config.toml
num_hidden_layers = 8
hidden_size = 704
num_attention_heads = 6
num_key_value_heads = 1
head_dim = 64
intermediate_size = 2816
vocab_size = 16384
hidden_act = "gelu"
norm = "layernorm"
norm_place = "pre"
norm_eps = 1e-05
positions = "rope"
rope_theta = 10000.0
rope_fraction = 1.0
qk_norm = false
attn_scale = 0.125
bias = "none"
tie_word_embeddings = true
parallel_block = true
init = "normal"
init_std_qkv = 0.0151
init_std_o = 0.0051
init_std_up = 0.0151
init_std_down = 0.00188
optimizer = "muon_variant"
learning_rate = 0.00755
lr_mult_o = 0.958
lr_mult_down = 1.5
beta1 = 0.93
lr_head = 0.0046
max_grad_norm = 2.0
warmup_steps = 200
schedule = "cos"
final_lr_fraction = 0.1
batch_tokens = [65536, 131072]
max_seq_len = 512
doc_mask = true
z_loss = 0.0001
train_tokens = 838100000
max_steps = 8799
dataset = "wikipedia_en"
MLP neurons of a small language model. Each row is named by its layer, matrix (up: input weights) and neuron, and shows model dimensions 0-191. Each number is 500 + 25 x the weight over its row's rms, rounded and kept within 0 to 999. Numbers have three digits each.
A block is one neuron, or neurons of one layer that tend to fire together. Before each block is what it responds to, as a language model described it from the Wikipedia text at the highest values.

Description: Separators before numbers
L3.up2400:485514541508486517485523488472485506525487457475529502505513477512500467490529509514471502537502530509464511482514521533488500540509514501464470524507523534492524502505491522451483473504491465524535496516501517516502492558483547493499494485453490509504484493482475487506509496493483495499493499530490472464509536520497545501452512533440475511446509506523489504510537496543538519506542504513502506567519526498491525537499482493470514527473532500495511451483470540472486465550489485518520520516503507482449474466497542532515492540489497497495515519470483512497510445451479526516

Description: Year digits in dates
L5.up77:497501514542474501486517517496496526527506562524514489472489498529492501495515486498520517521498525481483525522513510535504499510525496491495505536523485456548487527483486498482507490494520496528509514506506480546505497506506478503472540478477534480477501502474529493442471488500509461439513436471552524478477538485446526544495488472534523478523486494515474504482508517480543519483504504516477525506497465498513476480499503479506505513476468500529540544490501497497479499495490550521503507525484497477527495515468517495528531442487453482483548493487477489471479540484480476502
L5.up776:465479478486536484507467503452487542497515514493481508508460515490509521491499494508518458523531527478526528506484506488509494491484535492499508516521491491457523522509523516496524502509523423460475500510506505452483502488455487486542471544526495466539491487499479503483480536487523474494496531484477490504476515516503485506482501501461517427555499491471464449509486519512509487540476518500498506484461461504516477514499520518503497481524476486544434503438489484499467510464467475477535539460531500508441493547460557510521513541469542485478536506548490471544492454525480540479
L5.up777:462484456523507533529494506494485523535521559503462504485504531463514445516497501485574514512459510463497501516482511501478501442504515477501482523453464508479516465483472553507472492482499483504530520513503514513497473493516498486540527462536460444514468460520511478496493488490482489502489507480486511498500524566502461518520482509506542500507479494430529532542555520520487500518525525479469501573489466460520482553490477447506501461526494546479493512496483484434490531526520536513481509441492538503458543549451512499495521527489513510485560482492481422521426512523537513464
L5.up818:481501501518518486489532492522507511501485472502475512474513477432508504549469483461514487497545503503486517536486495521556496439465533476486500521514457462505525467514543528478469521543482482518469509501485481513546506504518435521496492455512513499476509496505504472498486512449526479538480525462460495485513492509504576509526464478468488509518497497510459477502503487498485503509480534474507508531480459551558487484503531505514503466512531447484477486482496515463497537494468476483536488509503512553512492530540498501511489503483490467481496523509554524475507489460484501515
L5.up1750:461524504487513496497502487512479513523484548441430487497541480515508523551477489498492515545472462477459489515502485453491499503516469498528530520462460517470493501508491536469516466494534456517469498480480494508473465501458481509455499499461524499529506498450546480470535460484539496451486474476475470491532510522464492522506471540493522496474532551494516531532501512512480499531493509503449488533493457548481547496504470506516506486448492487528457516497489514564526497518479484508477475514497506475494510492485545484487511504480529429537536539502475504462505484556482469492
L5.up1938:495469492500537515474535550502529478529527509551505538504487538516508469466459536473462524497525501487494497493527479533518502498493537467469506525486462493500507463510503458484468519510522475531506491514500471484469492486473516448491484501508472481496524504488491539484515531495507477503454515500503487442500499527466498473513508480495474528482532487506487481479516488538512494457493453510519540506489484458531490488527516455510506446462491546530494485472520537475532531480479528505534528497542553505482468477491504515489490496465533472493515545506473482533504486492471502472
L5.up2010:467542527498526524513466527500530484496536539497496500516469506470500457503473526498459475523483492473482541511498514482465476480480514453500506496474470477484514492498510520515485513510520497514509491503538516503483511511453488499476502528520492471507545491489537481512464505486484500439511456478513538473531455505520503483508470474543456513521482486505509471483544445533496549523438482496490495492516495495473547463497494501469505522536505490493464523536466478490479520524520516461507512521505531487511516527542489510484481498484524502502523518508521488496483473521525535519
L5.up2187:474491509539556496507491534566483485448537515463476507544501510461508523499498486487500508530499491466470518484492476524515494519482545435507524494489470485457489483470484531503466536523478496489475492493514483444536496493475472520506510517458489494501496478501534506501455510528501508487498479485477504458491497498537516518497490502490468502554522512500515465548497511512497528509506549523504538453494532479506500468541446536513472487475520496506460500505526488512484493460525496516513465490518497473471514508486518513505541498514467453461500533493514498500539486481497518492

Description: Sports stats and tables
L4.up217:528467469528513484494461466564509476475500507515587483511523496543524497476483484502515496490553461465481474482509492516508513521516478464486508497478525474442482501464497514520440454466491489505471468491508533480507522505511486516487464501493483488508485507450507519532510524472535495493514504542440521524569490491459500511514488501499511489494513546508511496499496497498490506495543496471589488556476484516501527561469480480494438507495502503494497488472472421496525489509516503509541509503514473515529440496510507484476477501491484485500511502524497456474541498551490525479
L4.up654:472527533551485493511470473506506501523517519495482560525494497527515469483504490500534499485570480453504542561500481486528484481500463487529511499486474499504520504509480473519502491476472484517486511515490517505528513503497506515485475463474519548518510512454479509479504466507537529476466477453481531515542520514515490518516500519469564523515516535525492495522463498499544522524503502514477483522548471499513509516498527516518482513519507505447508494491494512526505522468468507491481490514527494469532452525519474511533517476501529492534520476525472517479542471508526528491
L4.up778:475498462499500490465468491495483515504528491497498514489502519542558521490503513529502522506497468513465515469522510516500509519468494464465536492540443485488482473506476482506459487512453545488539515548488548540512516484463486469496502490476530509485473524490522515503512499537496495521493499548481490504495490451457529519505527485506516501551512537520487481467513496501504523498502499444454493484512493504480479522504494503510483557512516485490478469508468466510547469504532494482478505456505489508504465528520481528536502517514452501528484515532496479460467485484506477506
L4.up1613:477485512488469488496493524510530503516541482483468526493544498491514505519474489520517536503499531445519467497539481533507462495511467481485482463530474492519506455515493518458479516497498486536499557456513496523519539521492512490485522502506522491531475509525506493504540503551534469536496486533495488509508538478504498494467496501513532517506477534464542458520506531491484493477423470492482502551473479484463470509495497511470499504486522492504532471458519494459516499480494489480513479503489484523488502488469533489514526522532512503475482517528561478503481515495541470532
L4.up1944:480462501511543505494461482519509511469482513485451510566511487512500519475513498499514516461471505501500518460544433534507491507498512533526478543502467512512517479513538513502495447508518549502468477443502483510492527482486505512517499515484498514518470481466488536513466512524507489502507517538482516514477512521491501542481498551488547481529506463522516460474490469482521504484481532435495558520506505498483503498515478497524498476510518472573506508458497504474473499520552487490491520489544511506477468532469509494539472484492531507537548514524512462534526491517501540489
L4.up2043:426529520490518487500486480521509436465557489475532491523502471481463485522507509579470502450491525479516540491499523546485486531488508503484475515523531518487556463543498534469544493463495534530517524496478505538520511550515515449526471500451510538489492477516505505489480532473509523513497469514519500488497524497529483486507505479454493491520555474546511504490512501529522489518460522466530503533493493505517532501491511503514489517443486522500536527490516488499510504487491468521492510476500506492489477526505521475489508507483515483517515473492464508527486473502492477459
L4.up2421:427489529499507484548453431506496517498460521521487544515501491525534507486473497462527480528494518456510510499539492538493477552507492480526506518507487507507498508457496489467524487515508526446532505447517499510559518481495525488516506498497508483506540466507491516512485514464510517483481515521519516520529449512496482464513515504494534475479555519480476459488512484488470467505523495507496524474532462515497504500487523554506515512522510473479514507542503471459527494510487494479519473537469469507496536515523522521528537544521493517488513535484490491501496494517545540509
L4.up2593:489484499489521481537529486508496475508446523499494491512552518482542518539464471539533495492494518502456516502498508503506467462511488480494484461498484476485482504492511483474491494529500525519521465502489494512502530492488508477461513502545517512466497489531537477526500518475516519429509477521470498548514512491509513484478463503508503509495503518457484507528496493505533501493459475476463515443517544518486521485478509500518504486489502515476488494565479483465513496512447517452526545486488502516482501565510511485505525488486524503514510521503482523494486492550486538511

Description: Start of numbers and dates
L4.up183:498487501534498493484475466515538520484515525488455467502522499462540493529499530520529529536500494461488506487485491474505481512502477464527497485490471468508477470527499523483513459516480519534483539497503502487537476500493494521483529507486518499481482475494456558463515508514472502512500454507501467467490515531506485526499527477470522468524446484491476497495504518508493481510477480484507534461499496446508481457521558512511482484486482497439500490487508488557479475480503503481507482482502502498494526491530473508525525481517497502519538499497490502517552510452509484446
L4.up324:521474497477505481498529497463490476522504466511508444510459503465540524525519499480504477470507499497480549514498506525550524542531488516490490500496513496487526507523550488501483476510471482507507531508543481473469511542481466531509497548429492497475532491511487478515553533500499461505532514502481494512515470501543468478524522490489477504519502507475514480509523521531509477544483516475468476485526459477466492456450509510518501520503458500490519493509505504482521550524484475515466513499462492498464495469497460540466570526541510502476506540520476513477481493507482547497
L4.up369:499506499502510506497471480540515464488449505489504498512507455500520508476464452469502487491541517472525493459509497520460519522499545501484528488473500477516490470540496524511508505461497513507482481553479455464484502499526506489529532479484464452462496549523544476487421501502501474477516479524480473521510496456498508480493471503501507502501471506489463463496484467445493469499489542489506464493541512501528513522530528463549498483509472506487489509504456465545438496526473505525527502515517510496505505513519524498502498495509534513485494496527540550470523461515496511463
L4.up794:504477515528523506451491481497560564515505501507436473527495506510490486494468491508465509504533463503502506487502548512504491500470524469447482530508458465492489491513473520506489506499517505522492526508499471505506499493472522508487512522500483518479532472489514508503499518505509523517505471502490502524497471488499535515453530503519449450494501511486516544469499481535501497521520516502491523481514486496492486488496499509478529499529494485498439496501496467480512461525509516490512500472544511469485533537473451533526510522496514402471520507485567512468524487499529488552
L4.up809:500488551463536531511484477498493487476476534421468520504534523474501490533505486468509531487515528523502555417465481463467447508489526522485500498534496556562506533495474500503482509517498500512487451514564492485520463515470490449532540478487501490529525475500518473548494522534455507463431503509500498534516511502541498442487493508512477507478467478472465506481501521489526509532501522543477482486533475519485473509472545507477496465534547475444511506513472493502479516464522473498491462501482535476492524474514510507487472488490538501503548503483462521447541470497489499480
L4.up830:477451529480458530496478474501512496481465504505473507477499514547510489457491498495485479520503511465480488494539467519494534471493549509491477488501513507533442465499510512488458502458540542495471519470553513542488508516506502500521459488463451494480448542520517491492506489491499541476499449475506500490507479496501522533530479495480480500530474535500492487504506513498494483522484464501529509486451488483528517501520513480476484513520520457470464517514497471502516529462519507483485501525489473523506520416434464548493527511512498464535455511469536492463519484496506518505
L4.up1386:490472490520533463502541513500538495527495503507532529501516479465483520528499538469499471494496458489471571475480485472509508472496470460505468534529453509470501504541442527482478523489502501484525517486487444499488516533530512505492527489488497470508481475553525506487495500521522481458502533485497500472548548479485561476466506543492445487507482518484475504454488533501477513515497483506465527522493459475509529476468479481476441522489503556482520505514473452486481555485468544484500526463487536499496483510463521486503542477499487521469484530477523504467488499527512516517
L4.up2775:484513488510500490531516493491498472485514510519481500545503525531530515480472502538537517438477499508467518504487480471489502466549516480472497526482483486529478507554465523544456530471486510455506544498527496511487474507505485508504543505536499515463463533486481509547530519533499523537489469474534545489494524451471478530496508496451484541475482476532477498471541503535497524498472457493510507498559484484502545512501496508477526493532509486515478456520497439454487482470508540512509489498500527514503494540550482497461522553499474499503518508469506527482537514476498556536

Description: Verb completion in narratives
L3.up1218:497550517486502517545519472515487527444477497541488511519472501472547439483519499481498470509506472476493482483513516505545479434508498460478497505522499540497485493520509527415523507521493519511478508505511477506526508491469514534503489458505522530518487490522506525521521567523491491522466464510520494485479489444531537481489510504486476482497511548508522501509507514475476502500478515488517485511490547474458518484484517507531466527504458508495476510517488478566493505527524564491493469528482513459563486498514469487472529524528502479477530495493536495454484503459549522541

Description: Verb-stem start after subject
L5.up214:481446484503501515527445529500510508475549519493499524493476519503511600482516487507457504529505495474475508503516522493537534484471538462499513518521511469532512495470526502570528530497471505479494496513502464488497520522455510506496509560538554485487508501509503484518492501494503477505492517448546491509554519489491509481493488472452509504507497495477481471509503499492529513486530465490494488523539452505507521524501503520503548535477500440495544448496523497488497469530464496533519509531531527501505486482525498516468488542482514501492481475510523464519500484508529508542
L5.up340:500506504481515487467454507509512470520474505536497526501495465475528494532523484498470479532510523480484559501521459474553499528468520478491539500511487492515549498502521538563502503499517460480493461522498475496498514531486483479484535471498470514448517473514521517541500457484551443467482498484541490493512465507508507487492480552520498553518515530502437519501491483521512531470512479516497500508516488524472503519504457489537505516484512506525510502488505492518470464565507501502513519506493503490522535527464442485513515503470490507500487522484505520508446521539476518555
L5.up1256:465466487467523524537470507514515535446547516520517508480456522503511550517488497479473477529484479480461510517536477494521503479464519470449521511542514476496507530502489459473530473501491485504524473497489501510509502495461522510488486545502530539512505526527494471489489497511527522497484510459520511517498506444517491479554509456550508530501524484477516536512491489517522523538507482501513523499504488481476499499464472517465555487480499492501526488521541442547482497521503491505505537492515504501467513514450490497518467511515515500498502528496502496514464473531502525533
L5.up1600:517508505501522480463453503506505473464469539526530537472504514476511544509505496509513504540518482490478543514573532490551510492479506450480526493496507508534500517491497480482511492509503483440521477551527482500506557506475492489494498545525505532523530474490434503519468479508532489498519490471539526511505545507498546497539499454499485537521501514518460524500534522494502513514522512467489518529527471501501514486508502521477529521474490502506551440490542509540475492527506507542506539504477494501503485491476493480485476473498511495521491526458490490512486458514518532490
L5.up1644:464526503493528465495511514537483494460461540504502512498512540478488501482493478455502515534496513435516501533553482544558471459453500475467510507529524504511473492474502531466517467511457541490517456479497508520493538528454514503497502554507508496527514448504473479558455508447520462491511500490510554494517501498515478506513492499493513457453494486476496550482453503507540493477514475518473477497509442489534511487497542472469543524447467476510514486463486463518520460496475512482490515466455497498505492530479510503457482500505479524481481549481542487476484498523516509502
L5.up1730:475509508462570456530488511510510500446539517538474522501453538496474498497427498493513477530542468485486493528525511523505512520490512456473521502517487499508526542490527498462483512521505501451509517530519468546506528527474496525507520517483521523528500487545484495536551486521542488491487483493521492506550499453502481493563493511472514508482502478514516535511511501496497528483458465475525519538501499479505521508509493500471470503487519450528561434519522499523508528488503511517530540486515507499477471497524514502457515536533505529507543557476498490541519463544507516514
L5.up2136:490522524479473530497462505522520535495504513535520517506476517498500491531507472466531479508527490545524538506521501451504488543490536449484483492480525490545523452501492503494526498518507461452491517453511439521493513553475468502490524536518484510500524482441517498517453510477503479454482522464529507512459544544460481509489451513496479496514501517548502490470475482445532520486509454529500471495529479476463553513475442492511526521478494446554531471488518460503434515493472485503501487496465513499510485453453526474494493531528495508536473523510527506448480460498488500515
L5.up2710:495494497486503473486461481487511511448506530500532531503509504511489515490493481459499500519489494495493559468562502486522504465474504462498531486517494484496512491483465531541511463521514482472516500561515475492492521506468506477483502561489515536504528474495431459518491446462474510483485491496559540509529542479494515489545478474513468544504504479494512517502492519469480536519555485485500531527535444487509546546531484520472507541479476505513546488463553494534505485516483486532544501516497512501503470542471455487518478513479501544488495538467489517490504470512521525541

Description: Structured-data separators
L3.up1224:538505498501520534472522494449508536485507485510494542520474472459516490540502473561537530512521520477526519473537467550522489499519493512507431544525465507491480472555492506469483462539498494544531487466503505518464469474471510490466516497511518477485469532506524516489482454490495519521520512477500482462483483499500488514506501501510519483497500517498508480498498521471502521490483506489485494530528492513523525463480510477518506514490552500459511489458538499497496500528470507530498490530543496511534517477501496533476511478511484484517488549475494475461489558475491492501

Description: Main verb after subject
L4.up434:528510520499502473524452516519497444451507485478493529509535479461505487481504490470469544501496489447477492460522502514491484489514463488491508468497557461505526501485490528528517510528496516460474494465494490504524471488510496554500540531494458520465523477492485514523465537484484469536493491485523496479477543497511479500520507532489525505500513496468495448518464512504479547522477473440499516472537436473493509526494493507497500526482511481499514519513500507499470545477542500496503498513473496525516511485536492462485514553497484525528521508469523478488461530475456477535
L4.up445:475504509485488523511503478495536473482494473515488484498502509492477541489470497500498490502488453537512452491532484479552512488489497469493522510496485486512496495516500526457524522441475487448505491477492486507553485524449515538471493516470536467485502506531504490520516529533501526494501472531563536476507512482480484501481507537480472450487450504524491499529514547508489465507505502506509496543473477521501509486530475495492475477523529536489474499472520491521478522510491513461468531516435529488509525571514519506481521547508494497495528501525529522547477487477481520527
L4.up716:495468508515466466495528501525474471457480511488470522502489514514444504467530519506516504503498503460505533494542521472498489491528526501499524505512530537521494495543479506461549448530497427471538511476504483453500507520435489501528581501520477508456490505478515497542507446503509498538483482474553513470481567526520448516535511509520520471527479472510455478527530494480483478526514477492519512476494555500476517487507481481501494478524463515550506506482519451504518514495497518487500474493457469487489532526444488507473476471479540518477466522506511460461485519455518517533
L4.up929:520528564523461488485492461520482434517507518490476486471490500495548513488500502514518503494504473488512550469509492515551519503489493503507538478540544490501485498451509510498530470491505506493512492519494491447523492548438456463484495519503475507471492541511515492514498510462497524508500479448517482535480465537484547476540497462468501508513531545453549469484513455530507479561487480483479488543494535471488469551508460498529559508500463470531572492492513483487499495464478487482515516492477468512512479455493458472516544499476488523480498525471476536523458523495485537475
L4.up1488:475548468537507507485465495517474493500505501523488475497534512511530500524478500461464484536513548499506492457518466488508471486508522474520534529511514516496482518500490520533491524472472538457524512463493524529469536519524490491494521463544486498501510523501488500484490512518453476497498508510475480516479455532545493522524454505493484511493498547535522459479495517491491532519478499461488501538485516517519499453488487508500478559528526518572522538522537451460507511510513447528543484465480487524491473502517490496503495497547504498502485535500544456488505481480493525482
L4.up1593:538496519526517546494485438505532551502484517489499509529507497506490539478513491467480523501486492486489468499537492509509511520541488481479571496491531508527523461501529499476503546500489469468492501523468470498533481483471522449505476474449490521491509494522530493489503466507522486536489491490550458507510505531494516515494484464483463498499504516456490504505522476484523504504517514497450503515491451493491522489532427513490543506530492506538534449508511505493495520533515545527521527541481485476423494503493491498511498473486567462510459544531517484532475504505520521496
L4.up2587:504497515517494484527522446549512500465487521491504486480508521537499521458495547536476517529493542491497451463517517482487491524505474553500501434457502453470495498503468471500500527475536472474543493476474466518515532494488512485515499515485518484451495492504497497515506484480512487538486507456500477487508536465518527483525470480521517532525509549490488509496500485487523486535438478533518516487502503450492466513549453487484492510506512486472556526504530461548514469513510533485491492508502437430521508498521497503514461521522460477465503500511506483530499472475439495512
L4.up2809:516464519540519480485433512499522462476498510545482495521543502452486489516519515490487545543481471523495524442517471465529478514485493479470519486538522524484465493501531546546464519513510483477542515511500504512507497521490546482510498544487493498486524538544539490505476482514468523549451511486534516468497534501512519488493517493510480503494463508508498525507503528489495518516467468492513549491513488516476484435512491485488483534525517531544506507470538485494544505463521540523524517475504491490541473525471459494505511481540504543514476529515508479508463494493492456495

Description: Table and infobox headers
L5.up6:483440514509524531484490496502498497481545520471466528457509491496490530520518499514513464484531502515501520477504517446449471509551526518510533487523501496506462510527505486476525501489458521527471489477503468493502500524514520496499507505501459456487489523505449470468503519493539468520485468503458496519459522486469497526490454503498521508498553529504489495507539467466497543515491523487440499502512512513524449503508518505494477565477492514502468485534481532498491469531532527520527512537479528503472468475467473515482507571553495451485548483510511539521437502484494502475
L5.up316:476535481476528474513494502509533532480540482485521505466472485507530497524548471498504502498471508529502493449485464509535495456483510432518496488524471489536568515521523505468506482524517501548497482495501474514543500503511503501526522499486522512494510504525475447519486489448490499522508515454474481517492454504501547476489513519501498504466520497503542550488519508502506492533473513505476537484485487477557477477487520526516521501488518496529479487506460541515538477502492493518554479487549507519508512502502528482513478499517513498502460503470524508483512501475460494531
L5.up414:501496531466521506492495526514514513478508467504518477468486519509541467495482491551525505518513506496464507491460516478548489482529497476504518478505443512498533509510479507493465501497507509505496447518517517515535457528478433503492532506479519535485508520450567467482494493482473485506480513480530439443500473508531581502499494501509484540465521492513471499483461504460518518549553501509500484511496504467439489468490495482500468536519578476504481510502512473491552532538473486554492515505500501522519526497521494553471531521514441499501521491499510528507480505450541547459
L5.up1092:475490499488535498455512472523479519491526469533492516478498477533548514506517506547534504464490469512490508480505494495526524512483450486554515520499509507498494509500462489493484486525478547491523524484532502519528496481502465482528495521519560491441465553458495518507512564508489496459499489474486482475507493479476554520521470515476505545507491485514511427469478541513546462482500540524514444456479495510483471496499518470483472537447480508503442470488490532563469450531515464455493486480517487488512473485486475490483505520498502490471507497434503523491558534480487508494
L5.up1427:472518500515515547517492492547503548513563508488462485510514539517482508459439508556483481513485497513508534468504444525481505515523484462525533507510512512511495493478526495482482514500516505501524506461512477476498518505501456449493558498523525482523449509518459508497511524504479463523496501478480522465491512452492515468485468472467504523501513541521477493522475510541542541498488506509504512489500513577546472473471495530510494555475486481453553504488483457489520485520551512468534463509503513488472477481515508506498523471508479461528523523455514477531503501465509531511
L5.up2271:511542518519516532518505492439449522530486444501461498535461536510532508517449539510477502503510424499453494474506549506487459516476489521489478479523482446504495474492502530521497480446529531485514494472484504480529533536533486522499482539490538505482489504532536526497484495529532530530517475501510507443501495497474497478469477507471526482512492503541478504489470507479478502463551480468464483491515513523480445460464507478500472526517502491490512464517533469450499510468463508458498463482474498487524525512544490575531497527502494457520484525561477482499462502479513531494
L5.up2464:542529512540479485495463513489527487517489498504527540502474500479492495476511488532507505548508541510474463485490521504484468530500502493512491526486464492498508514468500535514459488496516445536480543510488475513541493559443499539538496516489518504549493510502465477496468496522539533536460541481469486522482517522471494501562541537451493483477470510466501486526470519458480499514523536544499510517510543520494478511520508478499482549504518497504503493512506458491503485479550526512492534515535541510498508528449525474495532499478536497501488495499521471451527518462493449511
L5.up2796:486508529527485519544493517518536512471501488521529542512539490508516499484526503485471472501535513467505531466510533471541535510473554471490490444502490476478512507505500482520519520480516513506550522497478466540478509504477470471468492494470537459496528475464482460540479528516509473487498535512492503493506495488471476495519514521470471504510498519544468496481473507501522504445524550507464506525540459508524504449525492530482488537453551492487503498501494462489542501485477521519515483499439495513488449506493517482540493459473451536510450539493527488492508505495488487498

Description: Motorsport and filmography entries
L3.up982:536454468493462498482465514541501506524509495491507503503537489520501505518470481494539465479520480508466518506473448490472507466563483492472486518531498504496487454533473522471478522511510509510505491518495475474427461481483499502524511511474496519469485467501515499499484491527505459533486503518496485500500504519526531507489494487502484527435480495538494495526483486523511550536486531525511522494461480513493519506485497458589530505524491469534530489497515493523519504451517497492495463491488498450504498486455455504512485491502524500490502494498495520446545502476491480480